config.yaml
n_kv_head: 12
norm: "layernorm"
lr_mult_qkv: 0.7
MLP neurons of a small language model. Each row is named by its layer, matrix (up: input weights; down: output weights) and neuron, and shows model dimensions 384-639. Each number is 500 + 40 x the weight over its row's rms, rounded and kept within 0 to 999. Numbers have three digits each.
After each neuron's rows, "fires after" lists the tokens most often just before its 100 highest values on Wikipedia text that the model never trained on.

L4.up959:440423396550518499524542473530500482508511540513530517460561456482516455470492550492475517544520501514461588523539566556489480533553505468457490580512496544512508499528547502487518536437516515483560535533563536436423545456492466507524508521537493502482478562534517468564517494419515511447505513492451478471536487451512557496525453487527518480464477532464541518567445556529511481555473487491579424514484482486502534537556548454507475520529597536478499537504444520550552519525489518541486522535513542504506518493554499460524487513493489450509512581523451464492541492468452447514421454502530522489473553481480492460491454442478545552489521525516528476453550496535445477567575451534425571498423396471437486473432496494559531385552528504485501613530506487573531516535488511
L4.down959:548450463473531440456448479561552446436505474475579555538431451489472455485567494477608533425486453430548473423434507477573569468506478506431454486548549455484493525474461546474421442546522542523439521525490551502443494496427496502533571534512518506454535521468475508442479501509601576577448489518551580479492559536533488505512507525497476480546521425461500496504548455469454504546526487518438514527479538528555525501428508566481465519462430516460559473487536590476542477496455518505483492522521493500481560496497495453541510501455479482402513528550489450518498513451592488501501521516512450514505426485492555426500531553454512425416534516522584507496405486403485507427462494500585488542528495488528449490471525487420506610497497523494489450522448526471540495479435466
fires after: "202", "1", "201", "200", "198"

L4.up2690:531460435447558476488451487447522452467482566465480428500396516526521489496596527437545470449485447501427512434492446504539506477517442501477472594479515550482526469502467464515508600509442542505502523501450427498540536473488512512551539535510559557486503479410489560473509463539488432503511499528544376427500492538520524414456482528547564459461414502527562495526505469554541593509454472436459491511439510529488563492485491466517456450437556468502507498490496451455483487587487470506468519504462478494457527434511491505518556561438491573519540493492429540463577549508446501512531479521485457512442514445519562515514449521437533471541514523447543523457561443466468450579435462516458551512559444477479544473555482535415497563434438482466462470517516454477468512542519521
L4.down2690:541508529508555446526474470490414505462508456560556528561531498499535533460523490479490530524509503480577428504457558534519518549475521433540495484475487487537514513480473541492380508460465568469514439518523475528490479543508537501479522469522657473480501547547458492563544452518529503575473492446465527569530553536447481562460572498468498479520578541512536475470516511518486416544490471495472441497557537446571462523480519519458480502489503575537564481494552540555443472447575542411484485464479503512492457505461463485569422508507489402514438456490470480486402465477513478536464425653504575426527579476527423533492513488563356465553417520555501496577455505472454550457421499460505465490441530521519518507487486464470517486580513545474540451533552570467557450413496486
fires after: "202", "201", "was "

L4.up2701:527485530523525442448504516450514443458521510540496420492460457471460505479502493522507432538499525525515494499513483544505531476513487462498516583480470517432498556481453548498460440411437544479521521445520494604455476523504488450525555587476512520466492423492545539397488484582475551536467537483451592506502489461517487435537489478464470480527449475499526475533521533513566490515539558526524494545444491495462515475472557493535508454495519523561473543508490521474490485476507502561487510498448412497564493466468544481498447538509419420535459471559448437477488496496517429518499537544544572568570486498481530542523458505456464513473573427513571419545536465570496508519474458524485550485516466459514522516548462509467530555507497515459511479504454472497453498430524514
L4.down2701:458532445452414505535507511472448538524569484463459468542534483477489504526455465532464433500493548506511454513559493504520518521551532531562430531555488562583548550541530550510462469507545533523467496504537479471529499511499528586533526461515384533518501451449518505568501545495547526523545522485457484504522479506474543586525458492491566526436548512482496444476502533564438429484408482570489497474479545481439529474518424469439517495592521480502497530536493509536450444512476503561490491537467548445484589528539485445522440426459428521518535493548543530556527497461490564449486486409479503430511505509517501490558544485490562507547555458576441537470513493500469443451483458455436514560554499517547527480458468484532551497508545517514523504500521571498472447524540530
fires after: "0", "-", "1", "(", "–"

L4.up3155:543461488499538476482536462495478517481504521461511540451440480484481512528548484525498546539504535527487530478559502399561499502486489521503518469492499479489511537543468522509471485468518510491542516559378507541480439497450463497517555516530615406518523444409525460494489525488491472587525515495498435504480467507530410614505500405507502451514458445537476455532566440459460514598531555548520524389457530471501476542474465483478433519570478488514512464503499481546538425506458461490451476587562533510473497445431522467473534488498410502521497505461500517540555447495484498530549533451516500511473399487458503456551500484527493465601518513455485437492520411453455440481476516496490434504527513450543519529540466493555506470565568431494431515584544568434496452488487526
L4.down3155:527448469475476489500534414576523541538520492558485464532538473445497472498491506508546462490527511563524519464506527548502497481496457502512505541574530486558467518510517521486516418416475486475485481507577476481543515570517514517510482518496506549500568547515584499469514498458522525463488440509520487613502511475456491452412478526504455537530540472431515565443519459531449459586535467570484472509542451555464525491526547501511489462536537440478507540471486467474433516495548551471430484496484501504560462493566519532538466476509532492476504520486481529460563472512491487492462454468505518519550590556537518537511484477502433501452550389491536547468584494557494512500544494503497468489518474545555431497543514529494561529446449486479594482433498519488617542442544542
fires after: "| ", " ", "% ", ".", "0", "; "

L4.up261:529485454475547493545520519431484509470498445457532466506553523526514530586512451520502503496469518527567495518530589449533493548507494477467502501556521547527458465520389545543458455489523495514455458461580521526518505543543526458562508459494519469494521469507565510510592550447522539530551489500526475528505509543539454570489517505444485520488581484490508490492548415509503470493561535397517466542507584433545486554447531472531502495515543430518501448494474545541556518446470569497460494496529511522469469500412501453547475502505481511513497508416492483483488535575505618520509472553548435505492585475519490515460424493550458495530475506506505457475410461466480508438514575485489456531503470494480486490573478463566508508535522508532462408501506521556422428465472497
L4.down261:482481555527433483553494586468547475557470535529409513527430548494505473494466567435541461470464524556508485496490429464465495484452514566500469515469476510480519424441542468462470473595495484469569465506485507541499528507538485546530546552466383500535495526519450534495450474520474469470492494500450517426518501552467525535490472454467512400495493514538489462569445507480509445618439510578390453466468502460445490434501544621413529554438459532482504570388567451470446492536539474545511513431482471522540493524567500534452521538515529493444543464506556512548563498481459458437500486456457602561540436467473517491506553510531477485471487537466508459479536545545584491495458479588492538553533490574486586482488541532456469516512486495529535525446540458457608559488544480
fires after: "the ", "The ", "United ", "and "

L4.up3693:567420499517492599522473511469528493527447504516469539482524539514507539492512493492514480516489472510517541511531465470482467479486570444505473546511482571501484520509393506525516490462540517576514496528491507527470504455452535500459478497479500498626512512461531455547503463517372512440491394439494484518528484457519513506521452491512494452545486509445495503507508551489529522548556493532540514532486597508495573510545444460526512528568488518495442558480531484469491535514590452385471573428514468509445532473511372459502438510468461596548565502476496383544453473465526489406476550482515458495468504473550522515463470401484541525484529564533425548484455465488465517456488479515472532518581479520503477452500443548486496477427524501482412498500522461485497518531464568
L4.down3693:565541501455486540495517498572497587512421562503521530395547486480559537502505415465483481496489510478501522503492485509496477506571509494529481556507502467484503493518488541461470464478504534493528525492498527391521491473501535520466496511425473493541487500443482532524547491519515515475518549497470549446556527516541490437531504413549489523492543514529519475492539496470572472510581439477532466532546440523478453488470528394467512530508490493481495525506469445480460468517485468492477460534532527512574498504500556460417540501588399576471473505520488569446444423516512565523467485541530529499487490513523454507534497441485528488452496526453519471447432519431466539482451536420471440420405597521478536473503502493451471535541441439505506490473535491490523546456544572
fires after: ".", "m"

L4.up1889:523503542506491554528514516516391507530428507458545442470541455599446552468491492503483450523513504538517496502460513455503446482425396465467502508519481555532533497524498579537426503521527482414532479513496462501557467415496483522545487534533469522501545497492460552479494528486491485428555563494461628502542483465532541577536536559473476509510521480540531547459486518507532523513527476442457541513517484450472506506491480488474534572462594511441522427483387520481508577534471510473506544490492485474524545486539514511526552502478398479433541492510467467432463583522528528473574536457502538507495494505474446479514453567467476546539580539512552492504539521530505454561450458560533474491510494443528477512503552529520460501561479532469458512538556464508483514484533547
L4.down1889:487545487485464543535448521492532519505577545562453539598444446465499499543512537487498519535467503545539456516541455549478455459565548541516504517506594520506474510436500371443539536521491537578471521450455514462484475580572445451464512448459499446476491498519478479516538510526492448545509481489563485508483529448507522441493588530494519515490431455579471457474515502515503509458541440559504418510501525496485474534525496563506492466565431464502510501507537482537489509511514525475521490570523577423443502485529539487503508574459519518533451474530510525556502490468552504472460521536499422505495496498563501419535528481506515435511483424559430519512499511467456470436562546468530552505488499529432514417497493513516562525449481428521507515479398528536520487505448471
fires after: "in ", "the ", "(", ", ", "for ", ": "

L4.up1304:578524515530507536512510472460482484459427477469487435442510475525464509466556529541459435550546420569519434512471506500552551428446535530506476448560479513476412496459539510593409573488478583501529526490534446530500494553460487506493535577580533468460475459495497508464538489554513528421430488513488473522482498491575547445532493469425527472531516529517443454480555440546510488451510433484477535489513447482467489519433476485498490555500488453507568512504495508445416522493567472457498559491512522447541569532509554474478453500492480547447495446507453482514576515492552438533398513493504504500517560567443484488499462530550517548459502427501500472559542529487545576437465479528566519473501537428530431475527374542598414556511571480490527459477468509539540465505565529
L4.down1304:516518416484520421440454563487463443460447492615500559468513532455481437591516536519551479538440531443477513553510440474469455453542574490608504492448477513489531539460512567491565423513560459448496444521437459494514473449546550539477448385498548532449526504432480452384518510466539523498454442436538520476486495526504439514489511526564457492450588533505466545474467510555527551471484502473486539506477487480491526574533460466486503577516429455525489482500554521500515487484450496511525536576473494482469408526516519516498506515419380458549557532488563464505529584503475590470579522556482480487511514431479479445500563483513529464494457506509478492517405558481542395516529456510432565472524494519473508485470485538487446515469397522531496507514574441453490523514482477
fires after: "–", "-", "'", "one "

L4.up1031:435556439535472487484454583442492518475513517509577553453455482498517541433490547462552478544558554498528474512480568543494507458498557498537458555466458542492453520536548411541485497400406474587527489590466498502522488516549505437519427499457520495514553527563568498530521499551439539521501457401504549590401489419477460486515485508476463504519569501456533512544570529493507476542520545469513504418504477486473514476512517480529487475456467533508477481517468513497505446488446457532462523449464558481478478510450524509494538486459488520463554492517471514545544503494432514573500499491497543543504439463460465519457470490478463514498479494517378505541518481506489493580533573542519533537515505434503511484484471486501454480505450452611504516522561396491489498479485500
L4.down1031:531549495471443481482538506554499508492500505466442438524523518491515530531506531590484534447505457533458433540464506449486463460480463465515551526514466520527537473496476518471581556546506540534528517463524457479474445518507494522486443502468572527456500475488546505423532516509462469456543512524584428493522460466448495496620484485444544568450509440463501476459574534440515487497482428484523519525502466567531469445466560492518548516540503455518535429509534510547544458527540462513474522566512498544540521519506518518504485493498610492475531517478533460520496559515489472555580499489547476490568461615530470544520480499537456480487510613537468515466451441449433500519545520495461467525443476533517477540514553479503522515504519531479500602555467511487509495527503524
fires after: "and ", "'", "is ", "was ", "("

L4.up2218:464402521531517539433469478494507413459508552416525510576443503493505506464573559566481516521466535552577491522498463496441575500452492495525529503419522579475499492463554434490493485477439500574504573484469403584487428565506536465527430489510478531596517539589495439458547486492495460497475531462548538492458573430443488532551504431560499517514550637506495501502540451484440414508497474535460621512498524522461508468484480437540554440528553520468530489462461401553473499549449420474527512467474516494442459498496466492476500471501475529489536546543544408498487522485478475493529494477447459401508516488557530510478495568515477486497505542507540572505512531466513561496476444520498531501505516449501463480486471465460560518457462502521475463467484516514482497479523488
L4.down2218:468573534429516479486459571423463573504435518519565500502528550509496517548475486501507537508490495458499452499481527533479508482515508483471450447587473488484487490511445511475545555460491521431519438489527527502495537484490447539472515494471531497417571509552473485526583552566512516501527481491560495520505510546518460530435478548411522475497417418493545536556505467491582519531506537518488514500496606497506502395534497520467483517530466436519446472538568533445507457507422500467499497518552478453511517513464497518513523514478487488513446438482541544557507461541622521447481510524568457517475539472462538561494538544532519547422523480397520482458475508435527484534498597506555562504507504512477564482531499490463496487527516471557449531491412512515535504472441488
fires after: "| ", "Men"

L4.up1517:576519516403456493575515480457539451512519481528513495525477499507488482519427543499512508453517496509466494518563568474449549504472546475513482575479496544467464534506453498490457490518504459407513567506436424497457408441492537501478602445454467485539569437514512500514493474492457522556515503459514465511508514534524566549534504415515490466589514463472498409492433545466478503473536525589550435514539505473444488559481438459541536469565526439505478512583518473495522507457502462387481471541519540505482450450549450471524476482496539559517440536512492478538473463525593448526518476472430571406473536531510498508526452512516534485505473544509479506524517524537497468598511476517525447524514466580560500454540504463562587502459556528516467498443419527474562452516470520
L4.down1517:430403458557578464439432491516461502469501494433496526505473531463530511475534443475572500491505500563477516507466448532475522511493502492474487505468476491475530505562449454461519534558467481560491515469509473505461514575542468447470502526522403482462373579509475494489535498489483433511436467529478477554500489467487443466474477458556517514458522521519502542541559484498406425451464508525517527549567513489566468538484539619544450564467498493489494428481425491474535454485495569495481560452533482517507567566470533573502483477456413554517550510474525545474568553521487542498514452567492432542513454489511604538480541462541475514522466446493521471505426467533456527480496565548472563495489493506491496489404477519474474493464446527442518552513511517484439553509491523
fires after: "the ", "The "

L4.up2395:532475497502474507513457457466506445531511497465442459525416506459461407522513467524491566544514532420473542470503434510535512470576478510443460425498522522455455639423528516544483491491562517446550550519510481505483437388458450462486551506583441421518467504490561489526496536521479514535531476489437546495514460471507491535524519499538477491492517489542504456498535446537521448445588452489535561540484478541504524558455512467462480545507454545477460459531472516424552481546526450491579504514492500515464538496496441484543536501562503529480562510471519488491550534478478538415473471524496487462426606447523461495493456508514493464541458513509442497520469441535450424463387532459478507478476475549464526504487584466474550514425526459497519548551390550524521546517460489
L4.down2395:460551524518532480553527474506506533489522564553593514476483434512481570465460489463491463459476453504541560488500600457522437503447470465544600539524539487515548425564461513460550483508472506536472441405478554521569566559482521571503451535490459548513580465499455557480550523523604478477519502548496458486507531521485476430486465526434530467568419444432490513485508514495510495580420481547507511474462476487571445411544505525490512481506576531487498496465479421503515477494453539520489510554448511471531516508435465492400457558421409475533466463509481509444487492547488494528527558476514500537531435522509524465492520459453498467403486445453449489537521485486547550426517491542585586454550516505561513433525557514467479444563444450480507487482553487454545548504503463
fires after: "the ", "–", "a ", "an ", "-"

L4.up1704:476500438485509510553478493505577508465605502551538470589462507485458422506489474475492546465466435497487496535506556572529494513514403465480491537568524456529520585516460406477555479521512529540515528472463497512569530428486470482507475509547542463445537454535471436521405469469532516496485505479475541469535524521550477506556512492525457572526539513492537554462484543504521479506524490448452492471493508521528520522536474481540496567523478521565545499515480540495445471442504555451508626495414533551568410520490566545460430520547469446515420516513488516527510499504478528490486455530475539448457541524516512478488532523467544540438450507485502473556553449514495535495567502516517465554433527486451527516469491500564554486562520487504521489447476541603455470507489533
L4.down1704:535549620550466457520502557489451518477525519530483500439600497509572492509490458489474489482564533486541477479549458448459575476516464455440500502550462496447489438514468503472508516462529485484452554501496511528486467522599458511489487450499386528567511484445455449528482542516523475543546474519467446490500496461448528508510416487487503500487476449465511493530533488524524588477442538508553498398536496474431494508442499485498527531500538554430466569560487515468507473570444472598461471492490504511487525513508506520531454536498547526526542490501476475452503519553434465507518534451482536483439541484475469535543545421500529463486460506519552507511515520588542531448552479439506541536517504476481448462594567483465493502495541558501473486488493501480511544568480462
fires after: "and ", ".", ", ", "but "

L4.up2169:505511536497492499490555476503509490446498511544526438483450503533453445504468549519543523577549418423535462573490416465410489511566543502546441493468507544460513542519536508488513521494485419496468502452534458471448557533452461506542501400582427425528516445553501477520453520519536435513519504484437488514423469574522540476490518511459494470490482561478534501482526468490524485495538473503570483502496500486538493500468485464577522459477483458468527488451501515412539481526521513539511557475568506518545516456500508446509508469501422578461524495510495514496531514506526491470395530556470549487509475486452524491482492509430450493531526550509526517480486540440521485488508491521516503517557489460449491450457511462553466490473428481521515447517519455522466548503481497
L4.down2169:532421574470496496515553523467513529497495529408537468466560495473484515522483485516431521474463516567438467472457511535590492525448497513403557586579502523517444556574452538483472527560505459501553496480464588550528402417503469470470542523454648566517458543450450479513505489566506499475452420511483537539522476470556536469546578413542521502422505499465472532555521518552465547448524426492456523543498490542449492464555445507399484414569461490525458470518512484527469506499505437481475516508480499504530566481489445505538467507495592427534490481481511523517509508489526493578515564435503502538460533522556532541473508513527556477461515439469477554536560534490442514467474510470442497490474465527548521499493553505468518563456553480484496467464519467537590450505495502
fires after: "–", "m", "-", "M", "A", "N"

L4.up276:421433454448481536488568532456483487544480536535524515462501487519497531499480509539477542466578509497534462566537525522523450530547541419474441476449535432434538487453465482479523516491466442421515438541451461418503499524436484501479495500497483452499519498498459488531521477538503534585548498483519492471491480474501413555491473496465474469516508435484460458544407494507482437493472598522527547500513514549506544550502515399490555461516464513506479549483519615558446515473541398518526542529501495545538477520475560548513441512465492477536462486462420568484538516435505498480482479501519557540501509442507513470481494462526519506481506509474493505509496457529512529496568521446449534541480580528526531485452582487503549496458515491497480436544599586517488543501480515
L4.down276:512486569492431485501501436595527559452495485460573481518500481499542538482500499494550468538561475581447468566457461501514480451455494490476463473517475490482490521471521545552475501485560523486484496495437512436508583523504491534496460452601451481496485449454494526556508483509511474533485495581520531514570482441521528512531409548491469469461532464495533511485530580479518503522541467513503463536462461498448404448490468560485448486535509475498500497535498442465459506500438510490499454501499492577467564478423507511532526503373538455509488495446556506462484505546380458570517579514552462486496401461481519513484516481483493506402460467482500465510499431485502483535447496512534482484530425502498487537503544620452504526528419466451464525525522528525503486590497530
fires after: "| ", ".", "% ", " ", "A "

L4.up2806:533540536506490593547513535451402569469554513566588469448594487528471476450505468494521525461413494524442556536484472557489519501445490541511438522483508513488473532490521494575512470537513499490529461438493502453474446468444485511501520470495412566477507425501522545457447557541560462476498464499465516473550493509524494556580492524550494522472467463503560520407524453556570518513507519434474510533536453576523541466411480474508491421463551481531501476474524480431430438495512492522508546427455537472488492482547543513538511527569466483496512514539496563521498512541552532532521528480497500482531515457558557507544533538473535453454489486511521487531533484527455483526524452504562505502567532509478555459521457540516509513488519541508459559465513466504478528469489544
L4.down2806:474432518550467444512502485581522486440467627501397479491484595458570510530492484495443476472501550471492459468498521469467483494508506501533545547543526483486537424523480570485541517504463520505497517508473564511530514495561478467424501517484561494452465636454551478529449459500471538480527525454485529431481500471530484393390471555519467473499435464483427458457465517464499521506564558505496431457524577526502464497529542570496489563509492531535522560506509497480535525516507526564487553599549502504512515488498532497484498511481555594429521492490468552467538547508454431466509538499474435442501559509516476534503456598542515518440532460531538478489527578469524534450496543513484504526465518498475512564455519536505449532555486442487466432499501513494483564486465487
fires after: "with ", "and ", "without "

L4.up1463:538566467531509519529513522442510486541516482425521538551461484560522589567534494455561475490504507492546538526531457417471500412502525529479454567491549532430469455454482550506526484426527484539490510484511591524507467499519527489550536461482583564504544521477453506520558538486484574439507441478511518529489465534483499484555566494577523471392517503449509521483519519484553459506473487566476555548547524576555480458435435464502464559533470501453520554637456461559491544465504538532518574520582458501583539462489556440432481499497513426528534468444484489463445543504476479476486549476524580442461493478511553549519510429530460509548424542559461480569486537545522483550557532497468494540493513477503547495581500550517452466457484459505418494515446431527521494415436439
L4.down1463:454517515523463530573538537467475515508414500524485511470591509493411513446480494494468556439449521530423611470541555546513463454525484489511517551527447541515495465502508580525524520568549556556477522497517542463495525493424520495475500556500467478451519533469553490513426409492475432489521538487461481531485507552588564532491428425440488542568533545528519513566530501547490537541565454479563522489497511462506529475488558502545560427458492443561522563531501533408490474494502549526481494501476478485554476535521490537479501493487550504548506493480580537511525470510488578454458504526482447498552440573478488598572554478462424558427497586513508566421480521455471444555444467536462546470476498549466479470416510492487521435502458551549447534481531448483538437517486566
fires after: ", ", "rather ", "was "

L4.up2167:475458450535550495463401456586498508474464502527520466541481563489519478493524451466521509489530544496470533532512519487467485523539523491488487539461474528504472483463536443507543498523510478484514490535422530472484544474532517493562516525505546563460505512484473483534539477543473563551449524555462527446533477487510484497529500490494473538491488523557529470517576561496502469597453452520468467482520479517505507484519533512520507507540479520514514504457546506590480486528462483486509543475451472586451469474437502528492425495493498508526507464537502528552513433476485479458461439421499526546461404496515539443459470539494476457457460499537498504488528474458452522514497543466518481502528599478518550566470469461492466495546535550477576465542537472560499507507495507
L4.down2167:457451548428517456486568549518424555504550463497495533542523480441516475565444563499512466492504466567470494504501482525602551544478520487525526444512492497451489562525538511482526474438505549488443492476579474525403525496518480498480425438472456451496535544528533553510543516511468516447538506495538470521574508538484466487444530535540546471458458445464469498534528554517482489541563513466503482463527510490578578497490535462417490485444547499496514482597458493500552576426588517575471530436522528488525556513524478517486540508457510495425505559433529465463457511455443556563463539511518563478485590485515473493538488509523520533491468507523506489484491474551539497494482532500491502428486500572449474504546526483514501498431486463588504427464498506449452475584561466
fires after: "|", "\n", "to ", " ", "| ", "0 "

L4.up798:491526633547509464548470508475531498480469525520571437562420487503452471496479460512509458449560491464513452543464422469449518493528542544542449470432489422515477497535502586520473519527528539474452458440470502492516475457435430494482533522490526499498496433490470525514527439474468498575497542551475549523457514596574532497559461492448544454498468469487481540427489529461478489467463520468461524539537488480487488581501554455480466500577507486526470505506526531508474538519568549481500517551518494504509512502504488451476562546505579427520464514496496441532510515468561522494538490481514451510556481548498516509526489517467486487514506447471460452567577524476454560500518475501426503509512432575483496570555544505524485470559532532370512556457442494546478581485476486
L4.down798:503456414509505470475468500560481504523523516522505491534550554564550526487415549468504549571466497509531479410480535540556487491469430456460477542522497584557510465518506487521578507457463480487532503489508566565500483504580547502579520494546501542467490514549486485497441493504494469565496418521568546531499557508520476487438553515521517574484445454453477536542502505496563464564511510462465506439525468490601511479512550524509573465454518505482495510457493414425513517495449501511489516464488491514487520481454501536457445451527483514530477501506548475486536432555547484468461547454504508475518479501520490553509512515494448486465465492427505520473441517519566515538517506481495466434506563436469480483480519460515516503427453395512494474544487442473473538478453499
fires after: "\n", ") ", "in ", "\n\n"

L4.up2151:440435561446547532497462513460454526501468548468477491531433477498566565570459542483515496520532486462415494509527496443486477446478440508504442458464446517473509473463498520514540484493545440467462479436464586442489545472503578453513437477487511463571455497545527516464473452483507414517534502427449479539468558473468449492475492482496490483471472526470467512460455445463506543472517538530530505513497508548451483522478502468481504579517468499533578558499491497562579465483496569549474492522534478529499523568544569598525462507482494477481446477477523461422526510507525479521437466534492523468562494405520555579480475505558432461548459500546442514506546488505504554450500460573450524534520456499484545422531535540536429520478569483506518489487555532546495493496487535
L4.down2151:511524513511403478479530487543509582556459501470512493442446557456570457467496488462592475523537506471556511491450443525539512469544503465566550519517538515529473531505471483455439504504450501510519550456464520551529456531561461576432525578539419521451455520515495570462491506451551529508541520528510462471512421496574518524499471494490478497500542424496584570534473480507479444550470561509442522490496559405496502549448539570572470409508476475496503476575456445539487487531562484426473491471464492502501489469444522531529528496475528458415543457545477500580480506513527527430519533416548468508473511575475449398512510474447570556478490413450512516468475534524481483511502546488558462501575494456460504546534531495482509510493532489479563517512477476521491482522516503
fires after: ", ", "and ", "("

L4.up3526:450424431507586518439514513463526486538504508406452537471517492490570464491482477490392548481562514521516555514447595558455492520461424530549493514555477526468536478510493423467441557463497514535481527517443550495564498456500392520527431517522520485488496483432516442578507418496494483573535457513504540478510467407511472469505462583470498467490517486433456492505544544477543477523508489508480545454493529563449505529451449474520451513566482505465495475488423452505512510566491480518433579559443586515553546473451439434468523511603497512517579528505492540508502525449487496410536520552511522501437499479481480547427432534489474522542534477466504499488441471503476528543569507493483478466480518523445518501441502570483473407464472426501500560523472578431473520519510410
L4.down3526:527496564500446538439495585539481463453523481574552492480554525541468528500495463547500493532493521409544432516531491453546493535594539494530537544477450519483501438505485565593523466451569516483514523589528458500489447594516580492484487512502509583518510516586487583492513574566457474461450578519452543529528473515511508541480615455493495494570464423483518466554461476459545439509458503501434492577515478486547453465496490512492468494513544476523517543508567502487444520523508511499554464437519470572387507539492578515525458503473520517482498484506483426503470469482423426549445465466462448521555520456525549465543524445479578462452507489538493497481511486557483430492500540488472442560536520465439486493486509479570496539589468545397530500444511523492462439538464525
fires after: ".", ".\"", "\"."

L4.up1740:481533483483475559462430547495528517505457477434510484491533444480576558482540504525505476582491515481597497561389527437450438522480557461495563479525477577478534488456570547466508454464559521454477532524497530509547498416496586471450518520520571554522506519492497482496510607538557538488496534480477586519531497459494468505499520554575467541512461471481506558519455492508481483499534519478513536510570463409492526538444448466483477447538501529470491466527493546457484501448483501494495497471482491492395499458447531463520521517511493516467522497496491509477458524414490486464555501507528483425528458477556507463514518435470443445512453451480511471596553521486510530507470572506520570464537559456467446494510495490529478455528483552562538529525546474469453553484404485
L4.down1740:546501459523465535500492499477511485430553520496519445550566489480545444487474457452535547488475508474464455514495501571565506492484514527517517429556520505444496481549539439578460474562495451525546473420553490494554553504467444520531477549473465478571521475461511516470522454530527506533519527533509575570485543510470576494522554444471558494453582503458420498496551457480495450498544565494502483472426464518553477497499503488454499523521532493506537442477552529524499525500582453543487498481495495556474486457560505498529570521495482489481504407526581517524539487588508516498546537458468481558496468511475473564535476607540460553465533459493470464524484458432496517557572538449506562564523486565500527507537475502476484532472531470484434487596491479590536494460508522
fires after: "| ", "the ", "a ", "B", "M"

L4.up1705:492489533474477490508529534485474443523453474469501548503463522454505507536489496485488472506445487527487438506531502467493497478526469417466563453456432426452488476514567493525483480445489502472491543446504519464517500517538535410429541507502434444519494519482558460477538451495502548449547495513483528492440487518532521452553459453461393457480474547486514452475460521496447445533501557511491520511518534508472521568450524497438465508473480466504428520484528509511442498520493515504435534460508494507444567545395542443575443542510423562502549431552547507516530531527415500584437539461494560495406530448499499499537542485560486492533491536512481473547445502532484462567495540556500452513458494556513546480463522555517516512503460522514516417475475428499503487481541473
L4.down1705:475507463509501501506493485508445485485538519530487514504497471474530434518484490552477514483564580498460562459515481512608465582448453496526517549592485524488467528492440496512517527534490430581505472512518501468468494504519496520554432519545537575534495463491507428474462518498477443577481500479488490524526526465528515524528502491485524512501564491521500525486476502578503554471540471452552472511465511467470494477511528530580536545540456444532523471561508491460512452504514413500545497572531504551508555497571477536522551494501495487525487536406471467433416491472533462472521484481559466459601491536520518466486521520506517511466499514466517570526514479351506537449569510512563490496487418414448494448553516471534440445437577481451555597508430460558466546485493588
fires after: "was ", "is ", "Date ", "as "

L4.up2970:459541524528563538498446518524531455477441534493538505482469449458442432386472538439533510489471495520526414553477487543493570527428567528574505474523446517556480494496460483494547483513510602493488569418479504529477578547534476444519457488410497471444549483558473516541503408429561449484551564490485489490539527471496495467509486481464500475525496428487486553493446507501496431517516515465543537509437573482486472493493510572456558462466496455587513520545503492428576499507501512537399415493563522567513540525510591560519473501461481472504487557481539481517475501546482476455486535502484508490536545495455546461540477503531551513476495478545535486503474576526519488520536545564574563421487441438511489602481546537515459482504463491485500515523486552500527581490556560
L4.down2970:471467540423512459474469498426539433531507496529503547477516525568519586548526500503495532455435504497456496506523468553467441536511475498512502477485537427448565537461490561569481514500505490540517482525525533450509463491419473545509539458481562457501459520535472547463494443465506552458578482449529524497491517589469468613547507517474456413491603477469472489509555415517393465526487564528535470414484496476426446504589538564504470461499487495511538478472450496560518516394484536525481520484406433514562514533490469506528554409509449517559466479531446564453477518482488473480430505475440531504497507572584521510531493497513519437545561519449469545479488476557495402508519487522533500546543510559487508501474511443490411490534557465529526494459589451503479550518523487
fires after: ". ", "\n\n", "==", "===", "\n", "- "

L4.up693:510502480486467493515533502504468466521445544465448515486498498441416517562474499509538473484487567500518463490462465471481399512568501433565506444488538487519542440521469528438373546454516460423464537537488531461516486477499555511450511536523493513464522530517459478468512464441535517516452515510517441468469500477524460474412554583449474558468477495555453495439453475523542490468510431495525534517590475468446433472491501480456525463527426555451462482462407533447510566478478444498493507505548595467485570519460495508519487546526459528582523474598544476477515492436502502474483463519492494518533418546467495432544583503471495502491532507567518467503580523458457454531575420423525493587476523507444466484535526453543485489461508481497430505529562482530488481483501517
L4.down693:519505482470578512511517476481504430495535493518468516569494536565561533409439455482472498460500426535458510526507580510513500565511511559451529520519514479475485457468576472509593493489523509557529467474532476547488484535503491476573517520457559501530520455505519503488522563467507478499486468470474522532466506452451374471528457424484545469538538484479505512483518509521520466477439507444458467469524514484520505570502480474548529481500587431508477464512453515533563518474479491496488508453472498593525479570549506527530392513514591471496465460430479508517519466490422480496452471462469492467477520429489479569460455497501463524584538496431453503495477514537538526430517589450481539514486489516429524543503474552474564499435496518484492522472467534519500485500512446
fires after: "| ", "DF "